Weights of a small transformer language model: width 384, 676M tokens.
MLP neurons of a small language model. Each row is named by its layer, matrix (up: input weights; down: output weights) and neuron, and shows model dimensions 256-383. Each number is 128 + 24 x the weight over its row's rms, rounded and kept within 0 to 255. Numbers have three digits each.
After each neuron's rows is what it responds to, as a language model described it from the Wikipedia text at the highest values.

L6.up13:140141174096081113128142158107105118109108133124147119085119082131116115135106095180073116092091139110083094161149125095124101067150113109174123100146121078147151151106118145114128126120164117132129124106135156127171140148150111124152122146120101143107109079140141172149113121130127112125114132112140127157133145142105071177145167138136104113111134115139106115159089104133113125115181
L6.down13:130159127171131125144111138154134100121160085125119115141126164070134125092111142117168157150149123138109106144140130158143132160131090130128112169129126128143136171128173124171163099100102146135112143130151161115179124138136142095128145115150144105128160144133159066124100108149117125143130115145158158138099112151144112114121086104129162075131121112110149123155089127121119132179110
Responds to: Mostly the bare space after an infobox colon, table pipe or list comma, just before a number or foreign text (Survivors: 231, Freight: 84,000); weaker on closing word pieces (synonym-ous, contra-st).

L4.up1295:134117133142147145158144140146132096161123107140118109121112128110105090092130114118098125121149154081121142158146135110140130117116162121138122135118105144115088106138120098146137134129129110097148112146096108167124143059135110101103149095099150140101172113135145120134095116127153124112132123131087123140160169111144129158088142159098175091141129114146140109154106110157139165115141
L4.down1295:134128136152090100097101159107136121159134090096131122145125142123146138172141123129157134096093085127119146102117138142141126139134105107132140114153135106137130132126163104111125130100106161168107117091156102092119116141112145119115123197146139109120143166158108135141121110126150072172122109129134129123129092131135128124147068124134111166149141123111090120153168142152128126111143
Responds to: Plural suffixes or whole plural nouns ending a noun phrase, often after numbers or quantifiers: individuals, ships, students, teams, yards.

L6.up634:116123153159113123120136139118067137127130136157106092079104110124114121167147157167149130111121116139150110120114133113130130116142140151142111103158124154158085131131147119128070144141106125134130124109085165130087137115101101113125081136133126134153106153123134134124126121107086133124123167158120114135111163145115122130154166113117124164144135113161075156099148131095088087129133
L6.down634:133147107116123125105132133122152118116111097187121140134146115114154128086143112113166092112113145137121156165123103108145111108116119091134128121136125145131194176150118133129168119162158130120137128168155157131161118094138121188119177158147110125105136133092137128116136110156159099137100102100119142079174137089175167114082092152155155115153089110140167125197095174141121084127101
Responds to: The opening or middle fragment of a word split into several tokens, often after "the" or "a", e.g. p(overty), D(uchy), d(ynasty), claustrophob(ic), 196(0s).

L2.up1064:084153116123158129164145153147165118106139139158108114129134106132152099111135140114119140125092153106116110116095169106103113121100106138109124122146146146100146088111126164166139148127119135112118164108161144144131121109154124130130092118135125115122161119136120144158096138192140129110150117144126087155129122155132110136055143162123129077136089108113135117146094106142105079142141
L2.down1064:144150128128108114120108133109134120128117159105126144180080158105118124138125047144095160142153143105118099134146134168145123110129141131129126144161140173180133152113139135133091161140121104129113124125116123129111109121089097086088164149129148141082118133113113119099101133117106110114113154152105166151145160130150100147125090121126157116105156145116112140167133146147119158048093
Responds to: Plural suffix pieces that end a noun split into word pieces, often after counting words, as in occas-ions, concer-ts, second-s.

L6.up1388:126123132080092159070098134129154150153171131133141133098138117145111123095110109117158122137139095112114163162174115160130113152090143148146143131138129119126157122119095145128124093147107125129170099130131125111134127094171115138107117112128135115080118114132158139134090178176127151119137159165105147126140119141156091120112101184110138099153110145139115112119114126099154147095101
L6.down1388:113161144152132104116121146146112106115166102109105139122089123108158166126097079139078116131177091141131122144123101132099129117130129147164170143087109137110112171130137120134129120126107133133148122073127129142124120119116084149196135164118181139164121123119105085158111081122115107167153089091159149126114124122137118124125143115125103134115148094120104136156157145133124132135131
Responds to: Final word pieces closing a multi-token word, mostly plural suffixes (collect-ions, brig-ades, volunte-ers), plus line breaks ending list items or table rows.

L2.up716:104126135126139200125141125138125092099127120133141088151154134116123121142165106156104109129159122121118165146123128125125105116125076136118112112133136195082089106097125135138126120107129192128174139120115089176109146081134134169102093109141093127147095112120111135144144115149142118132114138150145109169130137104148088118176122130103120182158152123170125121110145146108133084126075
L2.down716:160181133169118143140157118120111131155088143166196141154160116114148139098132172148135147174099141102115119106089148152131146122148135136197129145110129122089120149104140159097141115125117104171135123133129173144137137127136123114157155110088116103109169149121170094136106071103125067109154136105108165081110092137169121128073131105127101108082103132123125126125105133117114126098134
Responds to: Punctuation right after a number's first digit, mainly score dashes and thousands commas (1–2, 6–7, 1,483), plus word pieces after a capital letter (A-ut, H-ust).

L2.up1103:117100133132167132144091109075167133126145091101138144114136151157150160137128145145122120117063099100139121166108129117094082108120120132121148156122110117169120143133120169158122169173108129140183124097181132134172058113106141073151187166105145142120125128163138138145152121111171106100135124123134173148107136120147150112105163124137115105101143125145150118140112114103138100104144
L2.down1103:134141155152146117125150138116083126141160134135148140139150162121150111130125115082138126181166130105154125158135130127126113152107151151139132147128168118131115154146171152146142124148099108113157107153087146120144117151071134136133140150123129100142134102106127156120096158163122140078101110095109154129113147146107142191155105136110136115140122096138099146096141204114150170120120
Responds to: Prepositions, mostly of, to and at, that follow a role, title or place noun and link it to an institution, e.g. commander of, Officer of, working at.

L2.up1180:130126137133113158101150132125126136108152131086117158147117111144180111141151155141100123090143092088150124092157141172142139136138146139106139127118117116125124137108095108118125135134117150120118118081116125154128132109137109128088114118155112125138153151073134136195100107087100107105119092162126096104189062143076087117096114181128091134126153134127151117128168154093080086134147
L2.down1180:111115109110088143127138109146113141155112178109142081099132130137132124162159119124153133103136144123143106097142130164131156131105132125115162143118129140152146151187131145141118128151123148173132144119105124174119152150098105123109119113143132143139113098154106142113134137125101141053085118117133102126151126084085090198149132137128142139149082137108113103110097124128096095140143
Responds to: Word-final pieces completing an adjective or modifier right after "a/an/the", before the noun, e.g. southb-ound, legend-ary, well-regard-ed, and score or year digits (5–1, 2009).

L6.up7:133099135156131145122112100133089125116111136079173119120120170109135127141135104097131100125144114146072117098170149095150095134080154138112160123165139123114159110085115126154137099112109099103139125144137153103143098143150130074165131140152129139183093144120176141118120144114128153103113183115095144133166137172091115105142160153117141154154140089138136146082098049117112130104145
L6.down7:089127155123130088145089110056095125127091157153142123107115124133146127139150089123158144142154094157148131100146120130201121132085113112095121157146122107109163129105111139096147098152092163053160139103129134109117138098132117071108129074168121134166143166117105129125153168104130133144121141125118134126133128100162099115148125098105101107136176140150108149129151157125105120147119
Responds to: The first token of a period or event name after "the", "during" or "until", such as 1940s, interwar period, Syrian Civil War, the summer.

L2.up719:120131177137144132076119126152127157130138151104114145116124102132134173140117133101112137108148147134194142133171108111134153130155159144072102105142111101172116142118095135097110131123124141121126140137120107140129140108179114121095118112105126142124120144100127154137113115126144156129105096129105083114192144143121141117105129166088107136115164117110155138168155101122095083109177
L2.down719:107113085108119129121115137138142105124138143125142103132116106145121145123126111104129147174143144173161119084160139160137127123155123152113102090114164148125135126152123141145096133114114140126134166105124100101148148124136134136120114144129140116129145112116116141133133140124133112100124095092141119143111173136087123172117154130133107161137105128116100128144159157144095112122092
Responds to: Words right after a determiner that pick out a specific event in a sequence, such as the final digit of a year (the 2014 election), first, next, only, fifth.

L6.up364:111123125134122145097155108137123156158153100143093216121137125165068096089082135125091114156129146134145097114127118116136109167098107113123126092083126141130097122152130171117163133136122161151155128092140129085116112192143126141171132092161123119105105143114107136104142135119139151141146111086120133121111120141137132117074115145155139144112126113170107104104119133144115151093130
L6.down364:078121128106131169103104122136095095069147110154127101123106106117091159133170113131112146118169138106156145110188060108095155118158115128111129143112116091115124136118100165101126135131123117092115108138120100171135130135092132137110108180140099084100158137117135107156107103110127083133111120132143150143119079080122122124106131137155074108154153123114115120080101152142125105123143
Responds to: Single-letter or punctuation tokens inside names, scores and table data, such as v in Durham v Derbyshire, von, and the dash in 0–0.

L2.up1226:107133098106163126099128188099118141085154083074116132131130192100167115124126091134096118172153122104128133106131096105154091112150101083134100131141155158127106162125121176126162137122144126120165091148134110112070115129135079140133154100139112102090105112133156117133116144167140159119116154140115145155101122060128147099116107120096090110119105133134118093123092132115111098133121
L2.down1226:133078095095139147106108155144122129103134108097155150130142132121152116140163089132087137165139091077086086135120090138093153124124124150140125156153168123152103142146113090120121105128145158109133089133150116114132126158151119134117109134100134148136136120149170167162149136120107153130136136104147093148141114086092121104084064093128125146133111136171092108123143128138131119144083
Responds to: Short filler tokens: "1" or a dash in table cells and scores, periods in abbreviations (No., e.g.), and mid-word pieces (cont-ra-st, pl-us).

L6.up346:125163151154140115136141105164111119094127136136102138153134115113153175122153113104139113107106109088175120176162111093131130094132110134169165136093128136151127156123130138124120166152101153100166108126144108146133102128151104103146162135123106149109114126077119125096146107120132157095174149141106113111148135142176134119118097114133139104101122132132129123128122089120153146174135
L6.down346:109128136127112136139130122139131107132127054086150108153151144165124117121135116156154160144063166171128181087111120153089148177107134132141113162147151109133102148091142162136110093104145130120174130164187116144136151125129102137114166147107152144135106154128143114150080123128135093123113118098167124099117140143071088160169154152134129108132109081139102121146141135170131121113117
Responds to: Function words that link a subject or head to the noun phrase after it: of, to, for, that, was, and table pipes after first cells (senator for, company was, 1984 |).

L4.up343:119156116124131115136139118146077120106128127166078126140147092130130169090130161170157113131130097092178122115106122162178177133161133144109119165099120125184151158148149164135139161127141098130103116110156139133151153118103126157104120144160134110140171138132099129109138093158096167137140112109088141134108145139095100143162124141080108148181118123104112107121175100113141141119135
L4.down343:118082129116130107120140100155147091232105111118173144157106111131101133149150120113128099118131131159121113158122130135074147143161126107207168078111131132096128106113089122157141129111143150162188088119135126152105132121152099147094137129126114158100155105149143129122120160106140178130126157137118084095163112123119144155129133121131092095108140153127140153154116096140119106112141
Responds to: Fires on the last piece of a split verb, such as influ-enced, appro-ved or chron-icles, and on "of" in "a member of the board".

L4.up33:165174114146094170175089112093132120116117152097123109143116148063143122120131136097107135130116149108143094151133149124080127144147121133151137108134166083164055129125135070144139130140108136176076124172113106155139136152103166136162137122142122077152155162095129115133116107143134128148108144098120123150119108118124121155111099148113097077096155130135170142114124105107127134103111
L4.down33:119143131130143137103138138125113133166150135132103213106143092133089142140071191155147185138090108102127139086077168080153144115139159086160122148122150172106172139136153175067174136142138139131116189157125132109128113149103125128102079162116172118130120106135121110106133127124109148134103148132110138095093142119111137124148133128155136128144120110132118135116120164127142154142114
Responds to: Word pieces and linking words inside proper names, mostly clubs and places in sports tables, fixtures and biographies, e.g. Preston North End, Durham v Derbyshire, Upton-on-Severn.

L4.up603:154102122109123109116112163141126114099093160097121108114107104097123142136170129096128168123104074156175091067124112096159116122129128176106135121120135140134092137126158118122127136112125088167106145072129109158143146108148146127125142118128118109122106108130125101117117105140155136164123140153141098132107106110118107167125136112123111160135123162135135172088111116099092081146107
L4.down603:134123101157153148117110117125143134151155092144144127156129122158111135097110126128130121130138168158107138174132152106098125142111137078106112143146136160100138135142096130139182139125097171143103101136164144101134127140082141146100099131157139158141122108141152147118143158133115133102156136092111136102164139169118127121129154161094140100178080174148114094140121157183116124129182
Responds to: Word-final pieces completing an adjective, or a determiner, right before a noun, such as rhythm-ic editing, viol-ent resolution, impassion-ed, the, his.